{
  "head_dim": 32,
  "norm_place": "pre",
  "rope_theta": 23200.0,
  "doc_mask": true
}
MLP neurons of a small language model. Each row is named by its layer, matrix (down: output weights) and neuron, and shows model dimensions 0-127. Each number is 128 + 24 x the weight over its row's rms, rounded and kept within 0 to 255. Numbers have three digits each.
A block is one neuron, or neurons of one layer that tend to fire together. After each block is what it responds to, as a language model described it from the Wikipedia text at the highest values.

L10.down735:150117140134100155126154082130139106119172115134128126086108154137126117139118063121131127157167145081101165126104137124126110156145121126157136111098126162147136138127090112149138146110130134153094108068082171112093129128130132101164166134131107113132128110098112149090128106136133073124099101085161132137117130112178124120116129151114123147099146142083155114130091129124122146131113
Description: Fires on a lone "C"/"c" token that begins a longer word split into pieces, such as c|andidate, C|zech, c|itizenship, C|areer; weaker on to, under, can, by.

L8.down99:115129163110137083104162135139121097102092168136136141119099151128161140119123108180108124112111150139134120153143132124138080119116153129119144175105124136114115089092113112122143116118109171095106122132093085098153095111136129145105086113171138114181101103185124115159104148113125141111098160179119143164129098098122102089121161145135075093171147135114157103087161105137126117085154
L8.down100:156127146083120130128166151109140111102092085158198106159110120140137121125149139112123150148108148110161153128135176117156116108131156104126160132084155084123135116114103094130183120099137142112109151098120154134097177141196117107119137129144150125131077120139135139121125107142103128129121140150084140164145063118146139105104147128084143109120142089107148150116108116106095102118157
L8.down297:165113120123159144141158146139146140151119130108115099115085114141143138151117104093128151140159126148127119129173095105163141119089132118117122155165154089124167140130138130178129121094122121146121144106122150123105163110143165155138143094136109127117101127166157126166084141120114149076130133105162133159104136111153142132168097123128099089141074104123148138137135080111129135133120
L8.down329:134161116152137149118150115088111121138082141159110163153158115115153137083159111115144104130124104158158146102116130151133159134116140116126123116121141105128132104117123148122147116126124139107132137138155130066134148103178106114118115102146134154143073107126143132077099114084148110117099160175121152148134083113174070113151120117141108097139149133130121108110125096118132117114163
L8.down589:132157164188125122110117149166134127077158110117167121136144105119105143125128157137152151162104153116116132119147138126171117124106133117091157114132180122151131122138104096155128119131166080130153110119169132143129131149163135127077166131109101133140124113112100144097070100124126142150128141150085152111115179108160126122110118093142108173094142129114142124123112142117102123120086
L8.down723:100133134114121112151099121145145132140095185112151114129114107128193176140138126143148193145138121096134136144126118115120151126147113144096147162124140079151179132111121125117131122128125114144129156130131127159138101132126111161129159071125152116110142109118127146152111129106146166068090152143162115120146117083090119134124141137113066149140140120083137157156100151119112143165126
L8.down733:129117148137139114153108144119131167107158151095129145090151142093111120174127105081171136171142140126133161118119118128117107120138117151101146094122090137056123143110090150135125134114111088128100122151129143157120147155093123133114144123132128082124141139106140126131176113119121096102083080099105136145084152148098111142176152143134101137151139097123105156139137176119135129160143
L8.down766:112111128116136151129121100142175137151104110096140064134122110094139198160139122135118160150118112145068128147170104160099142088133152107118133129129154141094150119117089143165118160156103140157133098098146140148137129138135122154128148115156124128156146156122128077159085153078120173139115124122150108109119112132066134146126128144106125134096117138131121113127076142081139133102142
Description: Fires on the token right after a person's name, such as "of" in reviewer credits ("Gene Siskel of the Chicago Tribune"), commas, pipes, or parentheses, and on later word pieces inside surnames (Castelnu-ov-o, S-uz-uki).

L6.down80:107138122147144152131105118137157155152117114104155159094119118122143155174163139106134119156099102129167121088148145139122129095156130140148147130130176167077128136098127080154159161091138159086118080143177149077091155159135123095167139105146116095127123117122115085061108110151153188142086135139140123097111102120081127172116134118148118105158131123099112136123158141123108139139099
L6.down225:118146136142158114107121138150107148092134148120092163116144136136167183120109090124121134119146121107178085173091117132170106127143159150134132112129141115103159078140131110135118143109058155166101143135126127108135127135128115114132104107113111146176118147196122135140131124157099098142128112142134093134110144113121165158110130071126142141115153116127160131091174092154121147087087
L6.down254:116159168145125143103115123139135135121135089146113137130165145120144107116097163150143081119109204138141133122129136142090146139111103135093129131125114131101088119112116098144117078188089154115119086117129169110101135108116081116109135096110143146126103124116147119141151148137087116129116131136127092126135147108141121121124141099102148137166140141126133115101126106113065128113119
L6.down283:110122111150102155131116115115171160131140137117185081131095120121127135120137112116108140182149165142151134138151179107116109117142145114128114097138138104147133107106082164130142141157162127138127099095155126137124094099148124130100112135129183139162174137118130096110131087107072109079145089141118111172114104099121105144115139128160135151086151140148108086130098124069153134103138
L6.down285:092132105062136078122092188157149139119145136113119048065108123162129136107114145134119118121108157100158117155133151135134149119163098152103137128136141127166101107137083107087118107134121088128091116165142086170157144068125129127169132090145130125157076134110108169139104098107145126144151128138120118129131128167156102124157143138142139146142113144122147130123134180157103120121130
L6.down394:144132099150135142145088195157132124126097153145123156128135109129118140139105127111160141105140130084132140130118075149126111126183111095095135103148112151131137130094176161156186154091137114110079083122112121133132081170153161144104094154107114103115099163099135108111105106176081155138132126135109126098123179130104102140158131156124159162145108173108139115129109125147115128107130
L6.down496:116130115158143142118059152116119176127169148119146118147147140115121087117103162146152152130117105087115159124080130114164161128134126120120095112166124139150140129127144111101072085139117106104101191133114158115153173174159142139129133126150125112137144120162144172144109101129142146122174175133129130119124149090153161112151133114144138099134133124084131112100150154169138113097143
L6.down763:133133148163124119146139166125129101090085110143136097134204120150139116122170114094138135122101137106170142114158100124087131117156155126106131141087099161113157173129114109108176107119162139187160114115089109149099131144136092108100080172149114108081144112107152129132142154147089127091123151128144121093140136110097100169127122142117130094137153081119130119089137100104135161134149
Description: Word pieces starting section headings or labels in sports statistics articles, such as Rec in Records, off in Playoffs, oring in scoring; also scattered mid-word pieces elsewhere.

L10.down750:158118093122118146148168117125159109112108145161156148139121129134136082143151156139083107154156114095113110163128164126081171081091176095106101096153113104144129149159138105118096181118149132123116163080128155136115125116127139106164116139139151132158101164066119135149104125110113181104129106140128122119106131148117113119115111127105135124114142123164085190128163179135085153110116
Description: Later subword pieces that finish a word split into fragments, such as withd-raw, downt-urn, illust-ration, establish-ment, conne-ction.

L8.down16:178109140125113102130114112133104124104146152137118152155122181154110139138105102096125123093118133136109072092104139131140106135085136133144136129117135148090113149104094134158100131128086120148152101113102108102119116106125078117110137085147154105102159087133130089133150110133137149159103145191107133098137148048118087164189125154110146104107111115167121144115133151147140153157129
L8.down87:119142148148109083119090132134123134111130103092159108142096168119129158126145165147109099160118115114177138142123121177168090144157150114143138126143126117084085094147115134147145098113118150178159150109105116171124119104126103096120124122106152136145149124124124149134136131115114192152096137107143139113115147134158121119115143119127157117182143099114138127176113117131136117137136
L8.down126:190120089094151116170136106135141138104139124131131156135085102099146124130124124154111109138097144151171124129157159095137103126122122118095159120161099149099148148101142128119162124110135174158116115160134112090143127160082102139090127148122122100117167151136163123073156118117153173102155145091108105109136168110077109139140139135055090087111112094144118165130116085121143117149176
L8.down178:083151150130130102178114151118115086096141126097116131136155144088104141125134072097146128112121155142131155119114138086123116114175161181131115132121126136140144142140134082149135125085150122118160148148089152123129158152116127126109094120138105164103158121163147171109135089109111164127099074142103129106164135121137136118114150121130134134127109169160129175087126139103128138130103
L8.down238:111137182124162111104105139098107123096124167167135156091134138118126132119151130120097139098120123123129154095114102164098162126124127165141136141141100172094115091129065154141144134121181176101154135177153107117117128118130115136144119143101153139116114166159139139126126122080116125126131122156115105129145092142133120152145135138164154098134179099178195157158113087112103101137183
L8.down611:096130127125124104070121110149136133149133117102127139104139101142116138146086133130084098167126162188118102148100105162128130143165089126138104099185154135117113106134117100140102125140172157080134156149136125142128130102114164103133098196151118134135080126089115137113139137161123087152115145112135135150100100148127131131135145122170127076165146089104144132108178126117142114103154
L8.down677:143140123183129147131099119139146079164146086081186121151118169149141154166125125122146169139094111092145116154104135128120123146164103124096126175156091129129128117107136130087141170093110112161143128162130103137138122105138101150090161094107165121133117136109109131133138111109108132127139156157089113083088141123125114149093139082162103123140121109104107126091102112115110084119145
L8.down694:097095144084120145112096164139101145089113114151080121133138131108153165141172141097159133151100167114156152115158085117134132080127115156143199100146131155192123108134158111128123105139118122144136111129123168120147132141110131114097154138122112114116182135120130137105115140140186192108161162079175122140146141108116137123121064092124127116116146131147130129099119071154124093133139
Description: Word pieces and function words inside sports statistics, game recaps and Wikipedia table headers, such as stolen bas(es), tou(chdown), rating, Ref.

L6.down262:130073171124111108148150091139152127114127129176117099113108113115099148135137140101091164124116120151094128165158139118145135131107097102135139119120153120125135139152097114159138116131133159118146145129182126130142104114159139131127164123091144158143138148163099152130091160122082128142112099080144135142136122120145155161178145156180125154117116120127170108100126116131157183143127
L6.down302:139125101129155154145157108123132141197138108099089055125155148142128133125136084122148069120143090137128147136107169110152132102111137133134102109095098118115084143165117142129121146133107128108133115131094094142145105136130144162138099140129154185138146102098152141110162144141144125091139156147133155079127129101105145148132138146134180137117101129120096113125128140101097130130148
L6.down311:137126123148098113120140111136164114103136153109124139130087106133115139078108110120132151148154108154108119104150098128097164119137168139151119146080121103097108122150145119123087106126129123160126126098112163145119134120098160136112161123116122143148125133116128159169124145077136158129109141157091154140127142104135088112131130146122140155102138118118101139155139157122083136145145
L6.down315:061076146100122122160172145144111105145139111137138107148142144115158118137174076133127146128107157149136145154144143132180113077144103141071078157151140129112089156099103113178136154097124130143131086090158164141103115156112150108106097112117114116126122110068183121145133131164136134118159107102093147124100147149122096146136120131118107129112134099159140158061110118111123086132089
L6.down499:150091120151130079115173106117111144132135128139123114141115104110118157116165113128139151173178103122117128180131136150161099126125104166084133126102106101104116135120127133148119106154082186125165116125177136148116096139142115101136108127114074107143143154124120130155125075165130118146117124125112129127129139141127149162143118081157107119150122122130127157121148151160092133142181
L6.down559:133113114128102137161151115190101121127131123109135122117089130104073127148113125146116145153132135146136105123124109136129109104133119119092133133077131122099126123119143113124115111148106134136119145121130139122105143104090157110144099139154111130119094149147160129173075137143090190123066114105153126215116117118136153136105154112110094112112139118117094147096116110114100123176150
L6.down575:138146142144157095168104110109088112114131124144097090105140120151078078158130118120154119149135165138115146169183132166131160083123117086121172131133102153116108117129145134109115144144119149126134130121124108100121120136162114125132109124162148148109125146117098084147100086126134086122107149151096147162128140159148096078113124135150121166156137125161117091106153133137117114104111
L6.down618:104140135093130110145135114191088114125172126149099127131153124137117175154114101137114105134098098173171095071115174126112137129112115123112082103128086116133080108132150100105114113172102158105095140117129143139117137124111105100144107152113144111097098092086142126134128166088159150088143119096133121148132121122112113133164113151109155074126116093105135110163123118115115142107120
Description: Hyphens joining compound words or names (hand-embroidered, Falcon-9, MH-60R), plus initial periods and split word pieces like m-entioned.

L6.down210:152086124139136087171124109127135121127134054085099176088084147097097100123142119171138092115102107131126138136135125113145106128139149134152101112148109132118132128118096152137138114180127097167094120115119152137145157141117119102167104161128169113138209123145123126141143136157123114143091140146133112138128108161099162121126099105152139178080120147098120123124168155129148106089137
L6.down309:128092133087112139136155109135176118102112172106171118189131130124143190152148141160148116156124162116098055137090098126140146145158142143099154112104142146097134134162123086122127126132155154140154132110146151148096116151121147134100172106137108112117095085116121121129130125084149135108116149135162110144127108137095121140138145112057130125127159113141101144117096106092109142149092
L6.down358:129143132117104091133176078117136125121118149127155151126135109120124110128144152094123112164122134171180118111162082090098112115091130091148174142097162121133124129143108124108108104154155167146151108126137183137091102109120109081103144168115122151126076133179147135097124100135125175153158134093097137109108079146153125176114136142134159131112096173117120141118124083150116159133140
L6.down425:128152112104152131136115100120131107059144159134122119140142182093131135107111104134113153143110139132128146109100129123162106149115114134127127121120146110128121086128126083138068126154150153183144084097166142134164145129130080145131125153104119061144160147116132168110092137138132108098123143115166137086111126109118165066125122111142125135144103164158127143154102125138160130132113
L6.down525:083146117105112141156110144132092159137113148161108149163146098118135133125129126149142166151089119084158184129164154143105163142108113135092115112156124098138126170120104108098129146094131134149130123108139137137120186104092144147132093140178112118153097147132161121134166152146118149163149149101126117112172111113095101131119104132093150097130092112113148112097109113124097126134118
L6.down549:102138128120082106125086109084172165147117115098104125118147128125103108163123145120119115073122172080177148111174110131120130110136101136124118145119135100081189119137123124155121141124109148137103176158121111158114135142131111095096123095135116109151134126104105132131157139104167131112150106103149094093174137148112110159109115103105149085135137126133126117154098144112128156202143
L6.down553:141116164155111173120157119139136088102130133125121135156081153141138159127110118194131137148131164097139118077091144089120126151077128126109169142115102104143135089110130091159113093159117141128134111156105107125129079124146095133133147149146085145158141107149154140126159144092135143118103178115123138145140091123148113127166109142119122114121156092134068117107123128134151142156117
L6.down623:093123117150126138131072183109141075126140127119115114178123139121106111096154127124180155143082125106121149121107161108102111131168099164104122164132118111155122123106137103045167117109134092152151126112088155130141126132119088160139072162142135133125122139127142140105149097115150116170109140092099131116137115120115131175125100085075130113135134127096142142097119148128095125137134
Description: Token right after a person's full name ends, mostly a comma, of, ( or and, e.g. Ian Nathan of, Howard Walter Florey, and Julie Meynen (.

L8.down41:131134124100132118141101158157133114109139107131115077072113178130098142135116175091135126134128129105175116181124124124131130113120163153130129108138130097150162113133128095145138125109151147116105163131133138119110120122122143108144097101136153094145114123118093153105153105113161124121104157098138138154155126146123122128143166154097120103143205161102147129121137122150162119091142
L8.down101:127144114152116118109160118094169067063116129152129159138137104109112150164125117136144134097173115130115120136114125126102155118144189167110114106118111105142189109102081119112144142108094156138163132107118133130148141141122106152155129098089109116115126070126163102143098106127127122095170169100107110135121116111158083094129131097086160118158114146124113086117135100164152159128093
L8.down211:115110101132138133163118134098138104100113106128145129151125128201132123098123166166147114132109126126125066144127153118091169142152134118114099105149077114111163154140164125113178131158139167119129126144145144080134136122200083131115101137127105151107112100149119196133097127139103101119092150178103102117114104118109124166107161128154093093149111122087130112150138121151105117130105
L8.down338:109111105178131167106113146116115121112152111078141115134127127111095102143154113132136102097122138152148171058132098144105126122106102143122082135131064144097128134147110099120173144133155128134130143125098144173153105121104143131105113117090154171121151140129117121133112160106130135114151121110113140156131138190132146158112129134096108123133141130131121131119114128129183122118095
L8.down403:134145154129144119122149122056129121129131097093132141119096119090101134105168120105112117118123137154168177132123127126101097090081125091145140130141100152121140147116104096121124149136101102127168150128142146136152120131126072101120111144148194122143112168143124161143160132099120109158120090062127088095116121110123114127118083111102092111109122123141143125143146145139110136124165
L8.down434:140124108099156096111135120117143137145141085117163118141119128095143168151111114132115070106123138171153113132139119108118136111145117145143151141111167148144141181066156075165136144096104132127084139134125123142118118158130196146165146183121135137125130131087146121098170133115122116131098137074115137139069152138145103144115119112124145155113131165092115110126175131131122159140142
L8.down583:131142115159125129161122149138087143118099138156140135108112112113130148139138155127116068118111168131125121093157119156118089142137168114149123150111141108118132083138124105127110135119127169110114126141160072154127103108154116093116114172119128152080114108125112166152154118116138091128201150073155100124176156131115103149143076097133158075147135110178149170102149154132134147121083
L8.down630:127088153101128133077097088139129118161138094118107143146154105147116128107138144126131157140094130133134093142151185113152145098086118156146167112129121115131131160117138144119140107076149148089092159160116155123169161088112125125102186112164171131138116121073113119111144110166086166136092115076139150107124110162178156125113130112153089118131121101103141120114059108156132136144141
Description: Final word-piece that completes a multi-token event or action noun, usually before of, to or in, such as laun-ch, don-ation, appoint-ment, recess-ion.

L10.down160:184131131095150126117133098124114130111119124133123119086086143128166130137121126143106131102132144145135067146126117097132133154134151136153122170156165174147156147133124116125071095139164108159110084105122120106148123095169148126164110142133151131124104121095124125109124121192116132114096135156120145168132118114117108126140113159125119152125147110161140143105076147136141102121107
Description: Early and middle subword pieces of proper names, mostly surnames after a first name, e.g. O'D-air, Gra-ff, Os-orio, D-und-ee.

L6.down22:106108132104134137181116134113086126114142111106118098128087106082104137126097117113135114135107154142129103104132130133130160123078177107148128138153113148162148117069093115139169136105111117094212132073168134124123120121134095158164108138116148136112132115151131170121118131163118121112142121106162163145158125150083083116157138122097140132145131138134136147117104162159132144151174
L6.down110:116126173165131153127123116120081131166127124128154143121131148123116093163127121143119155139122120105158115141120118159114097165109112129109092110146108138133091096092122146119132149167110170168166153113090185133143120147116096131102119134099123131114076118136089143160129152086124115146118144081113097106138138161107141116099138100107109116101163143168131124133129120195109134119126
L6.down112:087117121090170109122098134162122145144131161132202127123129057162153103155115135095158119154102160115083117074123113124164143118168126146097150120139138177160132134121150152140142118152121140150102146172116187092117174145121136134129085126085085103105111144109106150107110127117113133133120114139140145102119134104123128142158140128133134121153137132124155085127094090149148114129119
L6.down422:123130130157139132124177097156126131122152134103148128123133192125126088120153184114134161118126126158100095130170148116105141123130118107147148142120083131085139103133126098144142148142133094141132122147134107132079150134080117154145128160096125143128122126096141118101121088133115133104169134109160116114171137197113093157121111105084147175136086146094117142167113157125096121155142
L6.down616:100118137116079108155139111151133193129151120171120092179122127069092120135111127105123152136143157129125108120160134094142149133176128127128117129156127133128106125118119117114135156121128107114166105165106127107141141147146126123131115133125094102138116122134149127101155113116139121105150161122094147149151146145133119096132114156079102094131102129115130112075111176177135122146102
L6.down672:087099133111089133126151106120107133123151079132116169143141145125145114131136112140135121113102144158148102109111143149134144173114139113126131098094170134125097124144158149083143144122167169170171129146128122158124101111102122140131123145125113109125120066110147131111175127098102094151104150109130162145116111112109111167145116119155095149150132160131113142159160115125090095118133
L6.down721:103105156137148108132115118138151152126159091138143117175120177127159130142114090093113118118130141148100146129128133144142141169105113106171109147086152148121121136094146112098141102095145143106126120116137092130115146146145107104111138146072130138149134159097127134160144163098127132142101093135101156157149146103136124141163132130116107122135129123151124145099163152158130169132089
L6.down767:122142104097131172128131130129133106117099158114104121108110155154136100143109120124134099147163164109136145125121127106106148123133128080079087162085144086124088141125102124167159102111106158118094104115085146121129110104146090110102113123119130144080114158129127103139123151167087132133129150160131107116167092140139103130148133127142120095097109127153166145122128166127112163099102
Description: Mostly the article "an" (or word-initial "an-" as in anonymously, analysis) mid-sentence, plus suffixes completing words like nominations, orders, writing.

L10.down121:075160114079155088144106111131108173127171119120087169169167102136142128141110140097128105142143180092134128140142127111160116092129151107167100142110134161055101116150125129117122105118073134107165112162129152110113163122160117134156136124107143097122141162133075149133144165153125117140129144101132097178139123172118106156159105091135123120137140146126130112116152135109118123142121
Description: Tokens inside sports writing, mostly later word pieces of team names and stat terms, e.g. Knicks, White Sox, Buckeyes, ERA, quarterback, plus table cells.

L8.down3:121147141136125148136129131122150129137122146065138126168141104112148146140095112139127084094125117114101107200139109076141156122132190107131132106164132089116094100108121082149105097123092125190065116121091100124119116157140155109143146118125120136114113119120112158174090084081119109134118109150151163170152119078125119101107144127116163120139140129138133147167085147158121176139110
L8.down20:117131164164092116120133127166112134122149159116132134118132113155102125115145108122102124153136155148129104139133139119093206136120133148128126092136083140139134141125083127172109140126113193150091131100138123128107157091120089139114104098085102040134142095158173130129153109139168126125135144126136101150148111153108111122143138156088128103109159161134142083073148161125096120121118
L8.down23:134100112106133117113126113123124151174144162162163118126133119134132121114104116110148145116129127128103177100141174141103126145159145142137110105139148176115134110169123101163142128113118153116135152093118095119111143126125095101133089137116082123127129151090161141165108147143127142099134128115143148179153127124205122105129131118131094106098147132118112122119123163158138136094120
L8.down97:114133141091166134105193102152100124112122152082125101127132117117114133131125150127094162078163127111191128100118146089146105150137127155111073138152091147106136098173116146115103141126152113141123155175112136200109136098109133121158145076105121140144093137108146070129140102135123107093159150108149104122135176132162103078111139116111163136126098126109165147127128122127147133116120
L8.down295:167078101153131159158114154139102117120135138143100165114141126127124101154097144133131092100097167132131104093127173071129116150127109131155104114125154102144101106115137165135157131134128125165075161129131128146135127115119153140095105129166118151106136142155110114111078164122171127120099133134120097120115143163117152097144115155086131144158146172104127139104112124101149160110113
L8.down345:144117116149106103121146081152138125112138108133184131145149154133138082150161119152113142167096122080131137119127142125120175118162172088150126127134118105096115075129078131112163166148124125149135127129098141162072131093099174105112131140102136094089131139132155172134123108121194135110108096147090105136112138132120151097113117148124134134086111133154147202144107156118095144123105
L8.down425:116119144110130138107113120153128124156158100076113081125134117132116101098136136122162117115137159123193094084162132106124141138138144097112128149119178108156167131129105137137136140145129146095129132070113098108113095113092097113115138102132139135134155074139166127168126146138114158115153132086141147123137114100109089097141100136142152103132101131131063122111084099133140102146138
L8.down458:086131135160130149158117132166151119116121123118154104073097166112128156151150155131127125122115167177139133124126162141145161127086124115103126127116088129091149157118145134138156130137116115128087134119122151139126107118149137138135155165157133085133126159139103122086096102158143094130139155097121113088154130094120120127107120153151125125115151107095139133116129110107095078096097
Description: A lone "C" or "c" piece that opens a word split into fragments, as in C|ushion, C|itadel, un|c|redited, C|ritical, in names, headings and lists.